config = dict(
    num_hidden_layers=9,
    hidden_size=256,
    num_attention_heads=6,
    num_key_value_heads=6,
    head_dim=64,
    intermediate_size=1024,
    vocab_size=2048,
    hidden_act='tanh_gelu',
    norm='layernorm',
    norm_place='pre',
    norm_eps=1e-05,
    positions='learned',
    qk_norm=False,
    attn_scale=0.125,
    bias='all',
    tie_word_embeddings=True,
    parallel_block=False,
    init='uniform',
    init_std_qkv=0.0255,
    init_std_o=0.0,
    init_std_up=0.0255,
    init_std_down=0.0,
    optimizer='muon_variant',
    learning_rate=0.00168,
    lr_mult_o=3.0,
    beta1=0.93,
    lr_head=0.0113,
    max_grad_norm=1.0,
    warmup_steps=200,
    schedule='cos',
    final_lr_fraction=0.1,
    batch_tokens=131072,
    max_seq_len=256,
    doc_mask=True,
    train_tokens=523600000,
    max_steps=3995,
    dataset='wikipedia_en',
)
MLP neurons of a small language model. Each row is named by its layer, matrix (up: input weights; down: output weights) and neuron, and shows model dimensions 32-127. Each number is 128 + 32 x the weight over its row's rms, rounded and kept within 0 to 255. Numbers have three digits each.
After each neuron's rows, "fires on" lists the tokens most often at its 100 highest values on Wikipedia text that the model never trained on.

L3.up42:123116100131175155066086131233187122134144164124155087147132076061134119161090098120117079119103161074098105084164122160103148159172142157149177104126154135138097141124136141099140128118134143121111144143123091084152210093157159101124112118173109123133128106139101137153090129076133143110
L3.down42:117129183134080103155102156136158100148118076137103135077150072123088150141133137110114122116127095144182189111136095124208147176142171117072121180127191127137123116131116131142105154128102199164108164123166064171107177081150134144142041091115069137100154147132067166166116124141124154129
fires on: "old", "1", "2", "7", ",", "3"

L3.up960:051127149127179161162112129109169156138132085116189108134178099144179134139152133069076136081114240134091170130146148097133137182131084187097135108111128147096083063142080154147156086078108136059128089076142138142098085111154113160117103116156171055078109128071143094124102122114112106167
L3.down960:111130127110133149078120115092134113118155181090139090117035113098074170154139084157106180134184118150123154163157170143100167074086123118116096110188123098086110153119173116132194121147122112135083151135124107072189115119099119116160152187173092162137100151121131142175114131132154142142
fires on: " States", "h", "ch", "is", "gue"

L3.up581:143119047092146083112110118179155124069133095110141167098138081092123205117155190161137134148119169185114100172101109091093121153091158110124081137040148121154108113093117104122146130158194137103140113114146164080142143150186140143106055113182108120068143125119163121091188107123138066139
L3.down581:084084129133175086148121113155101135120104133100101130117087073123174156173140158127067142160089128120152140100120108195146119157150172149176104085165108168137073132161129082145176108154118153181171134113079115125093127166134117141151101120091082177153155160151132147229180073149138120152
fires on: " and", "it", "ly", " |", " July"

L3.up567:157128122099087151113115186117128122063064101136169098114067142137110197146147120220133136120179100099122110154133131124159184101042107152127126130073149139194125122163105113122113065153145175107084140131137127142098136130085152080118133134117101184115116095143148060094138151127137109144
L3.down567:124071156115181091173109148100096094153187083178074167089191105089126114140067154111128166114124123145155131070137060059117105165142160075118148132143162120116166077078105115120163169143107154154098142122142100165158154101145154201127139131142145118120152127157147205151066098089143175127
fires on: " |", " C", " ", "d", "re", "f"

L3.up132:094091140124126101133169083146160134117150253108086122118167138152094090135061091134105059171116099122109168120106140141112178147127084099155132130139099107106074110140125086154121158123075142114118118130089121147154104133059158049065161098125116139069106145128109091153151177137163122134
L3.down132:126125077095126115174145100108072090144089080138096081136144116091081151081145126079124122153132073141119150111158200039138173113106183066149146110097138119090116154090139072071142092159084160136105098091135186106123141127159111109138128124026139114138139079151147163135112119100118114115
fires on: " bo", "ga", " Bo", " Co", " Da"

L5.up596:100098157095103122167180188117061131130175058126089098106126190073147115171080086062124164160094103135088157180135085130146143194124128105126077144167132150128145120151086118126095190163107142163117103135164087112127159148054097116141151105147128131062120118174119146114137149090088101080
L5.down596:147073161109135097112104129135152132151086141136124139095125136107159133095186129179206119184117129120148137115120176123161145183134095119142129086133061113116137159119164141122161128061111141090150191145200087149162098121086100137122141075104153174074153032116148104123121179103092121174
fires on: " ", "\n", " \""

L3.up343:115110139114155110127104085092148133114156127207131180164117098047204142099104174176089102147110118115132150111087110141065104149128164165127082126167103123103127098132185175076143167157081140113177085188107144072143134105088153169127135158096156215094155133101115116133119134105122147100
L3.down343:124154114125105178104160140186130126202107116082147119174128151177136057123111115156164157157255135172155116126179055080140122076107120171178085089182128111101133153106123163134064138078093149129095143127090156122096123118181120097156147175090159110185119104143132142068104166150180124173
fires on: "ed", "te", "ct", "s", "act", "d"

L3.up699:117096178150136109132045140184112129099165169087186118153137133143108111097122131113109107148150188154147112097102162161089128097080085121118121115030159151160094149147146127082142105089119119129042155103165109099122110079074163162122082216151096142120181147123116112149126118088071112133
L3.down699:129123135092092168110161134164167111135164149120146094051126156058137144198054117109102129109100111202115148119148139165147098116063122127091127075155102107152120074113105116202086172087116122176143105071177066124109072136134162131110172143126114135093128163112127045113106092152131101110
fires on: " in", "'", " per", "es", "s", "ic"

L3.up882:126107151143144158107109090133110109166118132147107135121095151091189181117110166151134067123110156150075097173122092146194096108152178159150138093133139106128133074159088091201158123143138095146086091185101134129134136140125123090183137137120070162152135090142145144225081053101173135156
L3.down882:150104133183146106091079111122104154128143147171144124120093120101149114193068173121143154134154110141096154142105099092129085092108148065133155103150168106171075124064133117096217099122166136105145139168137208206084112086119174109087101135149120097146174142158110080176096048180046161100
fires on: " by", " of", "ical", "ent", " −", "t"

L5.up94:078119161129108120146176128085095109089111113159144093178144092149127066117103107111114169153134173114091180092131112177109112107135113138154144127101113150157076175140155141146113108202101129075160100140138160122174109118125119129122106101085103127119111101122059196144135140114123091136
L5.down94:178091099129155108061116125126162145162141153088109121170146138141086151099119133140130133145099082088161118085133104124139144149064083099141134166170144115129148098112123088071125112105190133124077060130133103060133152177096128087138121192138099158176133154172191095120165127135197116095
fires on: "e", "o", "mo", "a", "ent", "ro"

L3.up601:142125093128147120169099196105120117109156189128106106063116175133133153102160142123094090159156102110144165158155103126110109066157152175176151072109141085169127162164117119152123142191130175126172158096141120174104152159145072170122155094175114122108158118099119079101156111152139153119
L3.down601:127147063140174133109196170198086083184096122142117153140088149220116194088101112159097140091233132167184102131187110113123149120072118120101120083093211076127158092136122157127164086058165162117130157110108162114088118185100198120147105071176113111106134138105151091101105132117117150119
fires on: " S", " St", " pass", " president", " States", "S"

L3.up662:154131144167165162102190116099093147090137087103123187155127130058113110149055106160131155086120094127106107120088072148106151178148108172157074099119127122133171144134145087134143122155151141123199148144150140114178123173116132052152085119152154077148111095097117144072072084167093146090
L3.down662:105149123151106112080068145101121123142079114099082145117185090190078103169175176120095118185101106162109176149100123039145113124147123138089145086098102137158083138066150158135095143160134151098143118172077108101136112088133109125116223082140132136105151167071177197168108120167121148093
fires on: "e", " He", "\"", "ent", " met", " An"

L5.up55:087143096169120153092108106129145128154219135151113156098124150129180105138127106131141085157107101058236117137148122228181132155205123116104130106099133141076169196123153175180154105125157140088119138125087143123181120126165134130119143194156127138121074148089112134150122127159190153128
L5.down55:108124146099144138203087101101117150096104164135096065180118161141132119141080081180203130147184124147145113151166112111087148106104129153137100102188137159151112111117095132176109108131116078153107119082070085103155186121098084124129165092089168198092140125128094011118154187144095153113
fires on: "n", "is", "li", "s", "ne", "e"

L3.up1015:063143112116141091108086111159152156131133096136122139117153163166134158177123136176098138084152130070162120128088107180140112126208146111131133120109115097126139083119118071142116131144128152134177095132141067126106134159144131133157132112116124104209134153103139123165103141183096168111
L3.down1015:088122129126173101149130144080101131102126095105159136099150124089138117148118162155113068131077143129176115146157107111153144169096104142079126128150115109127178189109148115062180216145154086161144134077118140168113117108067098127100126099124090102177155219078126095129157141102126109163
fires on: "t", "and", "st", "cent", "lu", "b"

L3.up396:110096152150139093103108170184115137159137153048124098078137105147144194081133125093119151032099130147128092169116115090154167083128113128107102107132120072201165152145115133122174162101054064142109115143172137095097140124135122083109110129128103129106141197161167173146109071145085164102
L3.down396:117086126153081163120097120180165108062158136169158086108143139072151129123135157120162114086171179102173107120139129061124118105126115147060106118121090119117103121112074076157088159165055134126124116091077129096147102136103116106105154159081163084152129099118093114118103109123136149124
fires on: "al", "ar", "el", "'", "s", "r"

L5.up709:158136108156116162078154077102168117105106118112176127167139115049151211177119145113143146121109093129197139119135177110155145075129155115107162135073135107104147086149151163088112141084114116115158161107127146147162133120079127124116125086143094044125124129073126110095169164164196081123
L5.down709:066143103117137115212086188092095123117114119183098105073164133152133123100089150183073116135121134177143100124128116062150144156136115082080123192181161167177133100113141142132158142066098106182054126090092195082162137088151151090085170114124122113100184122137176118124093132140124090145
fires on: " C", "ten", "duc", "ist", "B", " "

L5.up232:132126132129152179124101172138136113106139128107095153178143123126106073183094169162106111164177136140073105094185074066122066140117150111109140143168112107128124037093130155148143175133078092135117147137155108143121112084161083122101118133162174178150127137163154115080159136142063056182
L5.down232:211147141121154140209108107095199112147088125114212111133128105178131110083094132102101093156162103150118146145085118101139199120144139110146167134145165148122113162109136127108145117090071116163089134194169095142131123143152100094126164113127192088101180114119114103131144175106102132165
fires on: " pro", "e", "ne", "in", " was", "ed"

L5.up704:089135132103140098161152139088148091183136130117084123180090089122151122134147140119107166108108137142164197103153190109123154159084138052203075214150119139080096084135151102100127135167115158124152091166092182140138087111082112102077128102073121106121181171188093166145170158129158152128
L5.down704:110169135173137084144122093091128118140100106137171142142111166157134186075083091148138099105138174141117146177058166151201160087134117136148066126111121162125131123207160099110040086113134097155117120132132136120071152077139113091071034115095186155125101095149178160172132137149110099061
fires on: " mo", " Bo", "bo"

L5.up826:156128167117140114207151171106122168167120165088086126101143149150168115126148144192179105084095130157191124103143145194114122089098163139142144117135108119103169096157141150114156133180131133121144069117167175099148130160152126099156091199115106097119160150112111120172150154121080072136
L5.down826:115141089127106135137120101146181144184167144133112159093087085098153120127161116133130158167089136065120117066113133121084171077103139088139169125134193145087141095075177099156133097146138160106146118106095170132117140150161089109085204170117144161166137168057136139124147134138165128192
fires on: "o", "s", "al", "st", "do"

L5.up418:104099127133142120118147050122132152142078176107053147144101128081149128129136122128160142149097130140140139084156117091139160161070087122088136125126164114074141153028131116138137150062191094120151132143142166154082094197143111131127160178079152102094173102094138155134150185165073128103
L5.down418:118209152151130085145116179085072156148125095157150150143097119081079152124171118121127120126123093117194158139149151171149127174095127163155133151113162130145092128140149174073090123142139107118130119164115168089148117089112157149151088037093141155191079158144130129138190084169143070115
fires on: "lo", "ce", "k", " of", "o"

L3.up407:088155177160102116132154170133150067159131096090125135183103088114178099166120132160119100147153113124122188122114082094123118133121045118092147152007139149134119129124131111098172102098138100117125143134116116112147102153126164122129086110164157131103143083063126127101166092148131155122
L3.down407:210096103076132192069124103147109167134074126150143118143090136075107119152147103087093154138127126083077098129157157132092097145131112165133144157152084078114137112114138099173133092151105177137181140084146122183110196181139096180112156173119133136153137133134170174158165202110111159182
fires on: " =", ":", " |", " use"

L5.up378:121100129120111122097183091214094139128111117154124132150153164138096111066141128139163131148061166130111118148107124031062147181088125088102139169114129076130105114151160139150141133110141119165103169145167140183159120041113110183119134104072158119124080108096157168122116122141157098088
L5.down378:130128140096162141086180111080160058125134076153151114115103147109115194127147119111130102082092127125099104113087128099145158156180095110099188100131105101163103118149138086108167170100113137153172084102144116106141091095133144080075138141149124164128090138103173166128176124160151118114
fires on: "ed", "l", "th", "el", "on"

L3.up532:132118099128137107177084053151198167149129138188175101082120083132141113104146145156144135123140128145120130189116188112138121101174134121150158131178131119108157162087144171179142151178077117112150076150106087124168189172131121142061189108090113136074086137115040137120124073097217126100
L3.down532:130127101141169091125132205102150100121171106149140114147112123119166143120099066057113183145115116075120104139173073145127061118096173090182080162094103101081124081141127130124129157159148154105096120170160146101125128133064064083144127117227059130169111100142132080150127100148039109147
fires on: "s", "k", "ur", "ver", "king", "ly"

L5.up306:123103167093117083178211143122115158134139101086117069121146132084088093150086214125133175136075104153122091093111139149147087133177116127135081089137156095117112152116164105129099116138161087179137153153145131123099147077135136091166199155208130116149137130116108108124140148114142089166
L5.down306:138141134094100105123127104143153093068124135103065182165116177161124117145111078155173158156057133174144123140167149098091131158115079128150128083131125136147114163131125096107140145130149097073102112127082104141135062117118170187100107154090110122085107093122141159196107123162173156119
fires on: "\n", "20", "te"

L5.up466:148128107122163185145126129116089107122103107172132120131132191113147097175134163116140126136118135144112142120112134117076135068082145119115106124115179133095166076115104108082109101186146125201122073083211184075141166134150109088157135165097145125117122146183122152065157137117166129155
L5.down466:116158144173165145192136148094192117108157135120140112101168159159133097118171090141097177121091070152141163138125093098163150114123165146167111185149130110128071179119105102083177126083180095135137207143058136114119080192112172121180129029165225082134063181113102185136107158163110135153
fires on: "ed", "ing", "la", " mo", " pro", "ro"

L3.up1016:130045103116172102153084098120105113104168099146117147072129072142115160113154127101174115129103107109079150148123125036092169156124122112184136116076079116147171109123088155228107069116118136127134150108130075157116144128113131138139127158080127149154113105171144162136097078136097148133
L3.down1016:134154101169127166142106167126128123109169218166159157121166133119113191202075100148098098114160140114102093062111114093116208079132123141073119137104163109120155134046129166140146192107149101119110145135151151118099092130106134120098117134110131095081106118165114127138158150126157103161
fires on: "t", "a", "o", "m", "ot", "hi"

L5.up544:112105135126111149148153079131099103081153111053129135140140106139132191115144126238169179124120136121145118102039135111130136105131174152118116129126121092145099140111110105117123136146147067096105131126146133120149137126157146136057177121110111104147150199151094148097124168103151105136
L5.down544:131090070172103075117086145118207033106113153189083122128142082171123100125133080088108118098112102110143127169112171055134158124176086169167181113127129107136124148090114166109168104167121084150126135195166150078144078112127190177156134117096125190161061081122159108116163138164123096114
fires on: "ar", "al", "man", "ary", "m"

L3.up992:117124114142079114129156089141091122126154122118127112117121088147079129146122105159116132125108098120206159173136086138108133181124196100121115144123155152171129147103146126197105100137138104179139191177139109146120146105065165133171131138161110162126080084060164098104138135075244184128
L3.down992:126157152135147104105139114117125125138139129123120153177099137203144075085169127141085137113124178115103119120149161149065097131145036147090087123172100094189115144105097065074180140140167155126078130127098171138128142158147107138132109127101164107168148191186085066100174123154091151134
fires on: "as", "l", "n", "e", "z", "in"

L5.up84:072095086100175093069082126156117174084161134190103162111139169115074067136093160158122111127071139117131114160157100149183149119123117146225158114115136158150148154127143104188139129158108139110167122142192069136164141163123098131186164102118152111177135175063129159199124116118114112102
L5.down84:143115112155192104171124087100149138175143123132122140122136171102126116129124174145165162094139167093152137105211088132166086080131122140119141144111099125126116102131106136123113146103105125113133113156137174158148164160130044157074098112060074137145055122136159100139149123140068129090
fires on: "t", "s", " International", "y", "l"

L5.up459:106093169134150143143142108076120073087172084111160157099135167073134109114085094135073167158052073150085162120080104089141105129089179135090115137086109111144160110089142082157099129076143161174153152148177145077181190139087143144186124108099157139106121129144103137149107150160126143130
L5.down459:145083084165101082092127153126074115154154162120098093157101118169095092129157130133135143120100112139222159106113141084177158089109100140170136132046130110106156139123187125125164072150073105124132106130128100120130186123113168094075136157161136065141180082091137090114169085123123177144
fires on: " ", "e", " he", " He"

L5.up735:128084117082145104136108105105140164086161130118157123155149105103141126166162138125150145138109144126136105140144139062093183155119114092119071093130099083138095081174196115142130101167122133172131145156128110174100136120086114128152089082108102123092140110135133123100056163139130101095
L5.down735:133186079146107115137152114137145145149141159118134129078077115109141186142118168174119110107135169146103107119152116170137103154120153180110219101185140134138176193079151070137074079149158105112104086068080129077134089070124156078202175131114107179135142090173091126156195134146183113173
fires on: " |", " and", " with"

L3.up157:127138097107157094121095112103135132114131108093126171143181118128064105086163150139128113144037165075112098121132164109139119168099125075112158148124171145128189163073150096122138161119142173130152093188107086194128191082137111134143101166125182134131172087151140075120158082151146076172
L3.down157:090114131117076122101138164105083146162123139123157122050151095107111041127184157135101123108178144154114148155144109154157124084150193186165082150198070133106120126077082137159081158100144141166094078115100137118110142122136149165140117106161103126094132117071106207160157071126173091132
fires on: ",", "w", " and", " of", " |"

L5.up708:127110187079166170148170149099126129109202106132114101150113212121143108170081148119168132143079155125121095114158152122081111128154139126131167129163128151132183108142138113164093146075167129161150166179135093124079123191112114167145085155149120130100143143128108123154140096151117063143
L5.down708:091063168143091145060117137140156125117076084137110078142121173141084105097086132112097148145110147098134145135194183120137086113122077142087172157157174062132156145112115087138090133092146109128124159146155142139130122179196203139103138130178102182111149119090129065118164145202063177132
fires on: " in", "20", "on", "-", " Un", " In"

L5.up756:100100116148162156145167056069154077157118099121121142117094100164173103164120148045128143111168149141079162066129119098107086178113132129131128164162167190151051082148158136164133139151041197101140141079178148102114087121124145163126088085113130113165149137086140094138097113115122070162
L5.down756:190126111089152189118115115103183077126120103107124121086128202098154122142086108104074087111101070183108107115175121167168167108127168085134186142093067129147133132132102086092097110102084161173171090196118093156172099105159116142133167155081123120169135114165083101074146160141106082106
fires on: "ed", "gu", "re", "co", "e", " p"

L5.up660:122145113166112135108094123109151132118126132140076109064109152117206091110070094181155109091149141097148135155182101134089154142140117142117159144125122118099164131148109083141080098121076176129165109103121127076230150116146089154134142113098086151138180086140076179137164106112205145167
L5.down660:155093101128115105100201156149185166173080120135095172144178111141106140088079104095135163128148120103059104079161157089126160124124163141114110136133042135121160124137146139169142138105211150139120104139131140078051115142108133170117142191128127166112089141102129119160033122207089145121
fires on: "s", "c", "d", "ment", "k"

L3.up610:188126184102131105067121112137126101040115147182208116119082094093123144152176138116087120104141093127131203211176190110157120113105122158151111135137066080126171177117110107152166168201082111106118114098129207193142152147132118165057099129094137124137114127132139152107150150124120107129
L3.down610:163105120135078092175105168124113120149089194120146112210184112131121139145121093104170147149132143042158135103096093131150070111114120084114117107148126174067101058130095121149156122110172121102064131162145137076189128129133098121112119152112077162160114159091105109157098171071116084145
fires on: "al", " of", " ", "ly", "ion", "ter"

L5.up532:099160127134104096113150205099145126106110123160131112180122142095107122124156111108145116101167146153158139027112107143131123146101132123126144197074103101090183144125129116118174096093119150119154117103094092139187166098076082157092123142160111097085121147152161150112151131131071112095
L5.down532:097122087118127190106170170104147139108110087107123085123138130099145135126122125157145134103208123140080142094191124118150095154080125121080101160150194164109103056121081173151074187130145073206155138158123121153117069140147144084104178080113130118112110126093067084156073178091162155125
fires on: "ri", "or", "lo", " Ho", "ho", "la"

L5.up755:156097137106101136197040120112127169157144064144191090124163134119177127099116231167115128144125044147137107115139132143116159089166181210110113113159118131147128116080164108053128192143139130109134128139086115125176092117102161150119102134166164123099118149146109161118085145128105153083
L5.down755:180171140128138161128130123120095082104145190120138131119076165140099122168174139156149138129121094143089159112139097123140134079090137106079152112213110102148060116144137091103113165119113088063124170099078141149111115107056139156179154147123085101098135102119081129065109162134088088152
fires on: "li", "s", "ed", "t", "ar", "un"

L5.up324:125149114160161100141108120120141199138158084150152101116150135128135125174149172145208091081114144092133190140096078124106102084110124110133169109131128118149140079109128080157110098137147110063131084127211098133079174112163139096120168111131090077125168093125130114120122136117090149091
L5.down324:135139122092146100103098162111139151137200139087083091178111116127097155169126097127160144156078151155096159081111117132201204079120090197118072188093152168072097075136130188148140063132152100106155104095080131141149164217113011118139119089122127130144087130133148089191140108144115094149
fires on: "z", "y", "al", "l", "s"

L3.up292:159133132120120155128103126148171116081101142084089066139071111100205096135135158126092169186137143157106151150107112141131049128124131149178130155179154167187136128129127129166102103146170191139169164122184103092123097110146124038101157084096140127098127117132122117177115178144097158158
L3.down292:110108112085171160115121159113172071170165099045109108080106143140124091136116095162102104094102080128109157136135109109168125183125128100116188114075169186163129144107156172132112109125134112082133136119124047082126151106098081175116123102106089072132105100152136127084130117163127165115
fires on: "s", "al", "age", "serve", "ious"

L3.up315:126169128078121128123121116136079149059100117100174124080092062131161154127130141128094129100117154026118131165129170130122165168120139127113068136182093121089167105149180080113101079160115108132094130108156124130120175136160168149149069144065089161169146115147120115176111069160186195157
L3.down315:172103084085083089161107154136105124124118116093139119179169141160105139140160132108072120108130150068112118090075128147125192104093116120116101111147123154106148097162113088132073122136120176167113116082152125161105173144110168168204107194155194042107087122153100140105103126173110066105
fires on: "-", "ly", "ine", " of", "east", "ight"

L5.up776:116130109149085179103127112135144070153100100099040176119179101139120117159159142159107155126168108104108104152096128105174117145113188136083146168145136164210101096114084124098120090159142122122115105189115135092105057140134132148176140164132142198109153080100082109091099130162169197136
L5.down776:162094173138141093109136115113092107175169113092114149164126181155125158130117103108097108195145135196153161153146174092101096097173125133164140137141062134131150112112135136128116082132086185094182180129087099137167139150160109138126127096133099107109103164131129123207159195105109092138
fires on: ",", "d", ":", " |", "ing"

L3.up450:125070177127115072143128185066122137097115073121117196119168164122145156104117136122116096128124164086174162114146159108168100098124194172124093099119138151132152147162183111133149144169098211084054168109097113084105145071110141144138133100079173134083085131137136154155162112090148112140
L3.down450:196146147164139121052169116083146116143131165141099116133097098089155142123133137134150107104099105103084064144121112081153127166145097123100118130135104149116126080163081140152093124136162123111190102096124113125178037131095094093136139119134086132134099091205149172142131100190148181164
fires on: "el", "ni", "re", "O", "l", "on"

L5.up338:142181120148093151121108104127160110108179125128140124119081108157127130133094139212155116049193142130124094161050070143128175067148129172072088113092179134163074086170162060097119116137093173113125126174135086116187151111141158086100135156118142091064126107163081136124161172131145118129
L5.down338:135152134152119102173141166091086101130063151115110119158160141219158110071143127105074118154161129114103104156118156172110109097117118057181096123160147065089105111084149114086076151156180143075098116141129151141129152124132151132071085118166157191115143054120152099134122183141116131157
fires on: "d", " part", " Car", " Ad", "al", "ar"

L3.up813:146108160142178036140169138097116147118076163125077062048042097116127141064147141180128134154141096084102072150097097186109134096093183139135124128114050216138145096182148096162102119106098098203145102120091140147183130112138153115121153163123129111133105171070164155110115136137151070176
L3.down813:188121152144123125083188185133073118110112123156125128120114150111092106163118159097155132139109167113077186190089133111087116129127094166101141131117090107164084160131162150183084088135168087100098113206180130104107077103092122085147102127118110097124086119156080142092161136120102158119
fires on: "er", "om", " the", "r", "ers"

L5.up820:135126120165107143096096115111049137125086112117165154147095105118206123073133162117167127133164157102096127176113151079085112180109097148126161114140087176150199181119096108132079153117156115146109124110108200107119139125134132113064167135071154106098115118056139133080129133164057153135
L5.down820:099107133107178165150137087142158078154082179156116139157122126121142116190151143097095120198099106128124103056146142120177091118141208080061140135118162096113140174168138202104055166170174096132106134148130095143088102078101130136140060100151126071141132131132189148116132142142142133121
fires on: "ed", "im", "ol", "k", "em", "round"

L3.up389:096122153151130144105151132140155136104170140125132138124087139148108112178127161154075158129137196141103152190165121187083160144110153142130127129147125123137156179119146112134151184164146101150137100080143053184096139100124086103172145194102118195168128169120195166117114109133106132184
L3.down389:151164188176113127123101113158095141103111158166129181134096132154074105128149064093158170156165087193162159097121109118147069084155103052149097101227171148099169137090095113166104110140126145066080158162113174196133161083104115119146132072138124111114100171095109148126047109134167151122
fires on: "t", "ce", " of", "at", "der"

L3.up828:100102135110130085141070160133139161077102119090111123073128054104083083063134143097146104087115110119119133100130133169159147066078120120167120106138111095148143121147127116162111113125076117154131058171109115187161127142129073122114148145134138111117106144184154134123134135110160132124
L3.down828:112161147117086128117141162175149082102162110176151090133116154053109181094095093151116098110120162124088125122187051111160113112151142137103165159123160116178085120160144160160161125102100054062086119126140130126092145095114083128212132160114110098137114112108171125072158099116126159112
fires on: "er", "ri", "ner", "ru", "om", "o"

L3.up394:105105118128109114121119063146091181132172102124156101071085119100150118140124124109075119101158166181156123065142098113102131161121108144147096104134125180153101113079122116133066129184147124146161171136138064101137123163127131052137121105029125088106150149185087156063228133097165177110
L3.down394:139110136129124133119117139085168162080105134086120099190152132144123175074131151123129192125123114109055118136119130099101074150156083128120139120124127136091101137203139166121177129090130086080121075122149142136134165134097142171165133147186051086112118128067181135131047126149090165121
fires on: "s", "re", "n", "x", "d", "ce"

L3.up758:147164112171093142149188093097137083098173145124149138113143112095145194105173089116133084135159158125095086171145074154146136078092109191191100189128097093121130130148151152104096128142090176139156126099150097136125117102085094146116122124132164140145194157091150087144144099132123113145
L3.down758:101176100162094132076132069129185141157155105201174116140137165143130118089084079146075096114061123053155181124148133110106102109128116133081135162135107182149125106084133149142128118164153110161099122100181192104130116131144144134190149131158138110136166186147136087144103083124069110150
fires on: "ed", "f", " finish", " and", "vent", "hi"

L3.up29:156156146099108140151104164147159175146097147167042094120138118133115095123137071187093073154201068069160145134192126070128116157153106122138148139139151100154144118120065163155158100146132117140119165151131087124066149111063148065074098151119141126085122176123159122146226133126134081148
L3.down29:100107158112135153101146066119092158162174153152139133166183118151148155102091147129181156159150144104065089098106134118168170143095122107145146155135162118116131140140144148128086119129105134097161115120132153072112171157126116148153093072108164131141116160110102171061083132038179080067
fires on: " of", "ma", "u", "r", "up", "il"

L3.up404:123173156211069066119084119060125125095113155131146111114150079135132146163117123036110127116168173145109173064114133128073123159133166128197107111071149199147126111096193110089068115196170138162135105153096150129188132131122141124160125098120163121147139127142167094098169165093131135140
L3.down404:085069079151160137065135138167135134152180173118098105194163106127149134156099106170130138147098144112135089132172134164128169130168097147087124154102135134126142128164090115149073127122141083052161084102111108098102132122138162113092150179194122144092080109092125096127099107123195125135
fires on: "e", " the", " this", "th", "×"

L3.up861:144137146087117164101152190093138191110104089118123068116104168107148129116144089127134071125128132163142143120149147152112071097137155105167072177110159150149074062136154119143093148099094122097171142125161128147212145137066161193094116121135202159112074097148124130133145088128109157109
L3.down861:170120169119116180102087193121148085156110114072122064149103169136136100091169136135115175134191185155077158062140112156072167130145129151142138112130117133130133107102124134103147177183093152107115152098118144180160164161141123200131097141078156128131142165126148157174126141078134116119
fires on: " career", "th", "st", "rd", " season"

L5.up912:189087097062148120149076109245106099163122109179116142105131100097165129124148121098147177169144133088115110111146128070146167064119122091129164152141079086159186100115092097194140117121064148124139084067127066138145165119090097093137168146100107089095066115157144111120122130137177172121
L5.down912:121135180201125157142180140074134134140139154135149115111143101119125140107132145087072066095116163149072082120160157115068109190071112128183125063123120178083096141118155134127091117134121195156117095191128136103136092147147113143129115139188131089153141160052093129144190165095144148201
fires on: "t", "y", "ent", ",", "o", " set"

L3.up540:093081184085147155234157089090121096136068141123118125140074135152046130124084170074160160114132149114082120117056167069135160139080151127116185165150122156142125144129153146172159102109104071169158046124117108096159124102137172172179153103138173153136118133132082106175149097122161138222
L3.down540:120153099167155135125141134105130087103194152078175135120170097051169179089115076203117106125116120120117162149110158182118113134143127121091125123121117141144149103061139129114084078076118165082168127124167138121094103132146130105127130180065107121082050098143118084127166141141118091083
fires on: "o", "er", "gen", "i", "a", "ro"

L3.up211:141107105113090155085133069180108099142125111079087105115147073194115161089125166118151090111120104146122076118131142098127169076129127132083132125138067164118108153170124168067213097082169101188084159140159109211144076122139115109064087089130086098115122135149110062095138146168096113088
L3.down211:108133125103127169161153130107148137103103123223107154126166165127136108078135143134117107132107147108133102128146105078135138132090057130118157116110143135120150071149128132120167131116145100144073147054140126099079110120099132176111162121172161141149093126115104146109140068132144147154
fires on: "'", "al", "il", "on", "ic"

L3.up325:116168163142113136106157137165136168144177097159126170109167088176151136110086094159116143090120212105120135101107180145058103101107103143150132124082142222185145149103133179133089175182140120164116115166138120095161164132096161140187131091139137136158132075139151175110171117080144121111
L3.down325:149079046133142121134127140131060120137122156104090157180133148113157154088179099120136181122127161116170110163138149143176173152119129096104169109129125102111106040114111118138108064094116131094098135085156129162127138113136097092102173106153139147109098157170123132163097166182082101097
fires on: "e", "o", "t", "ter", "th", "el"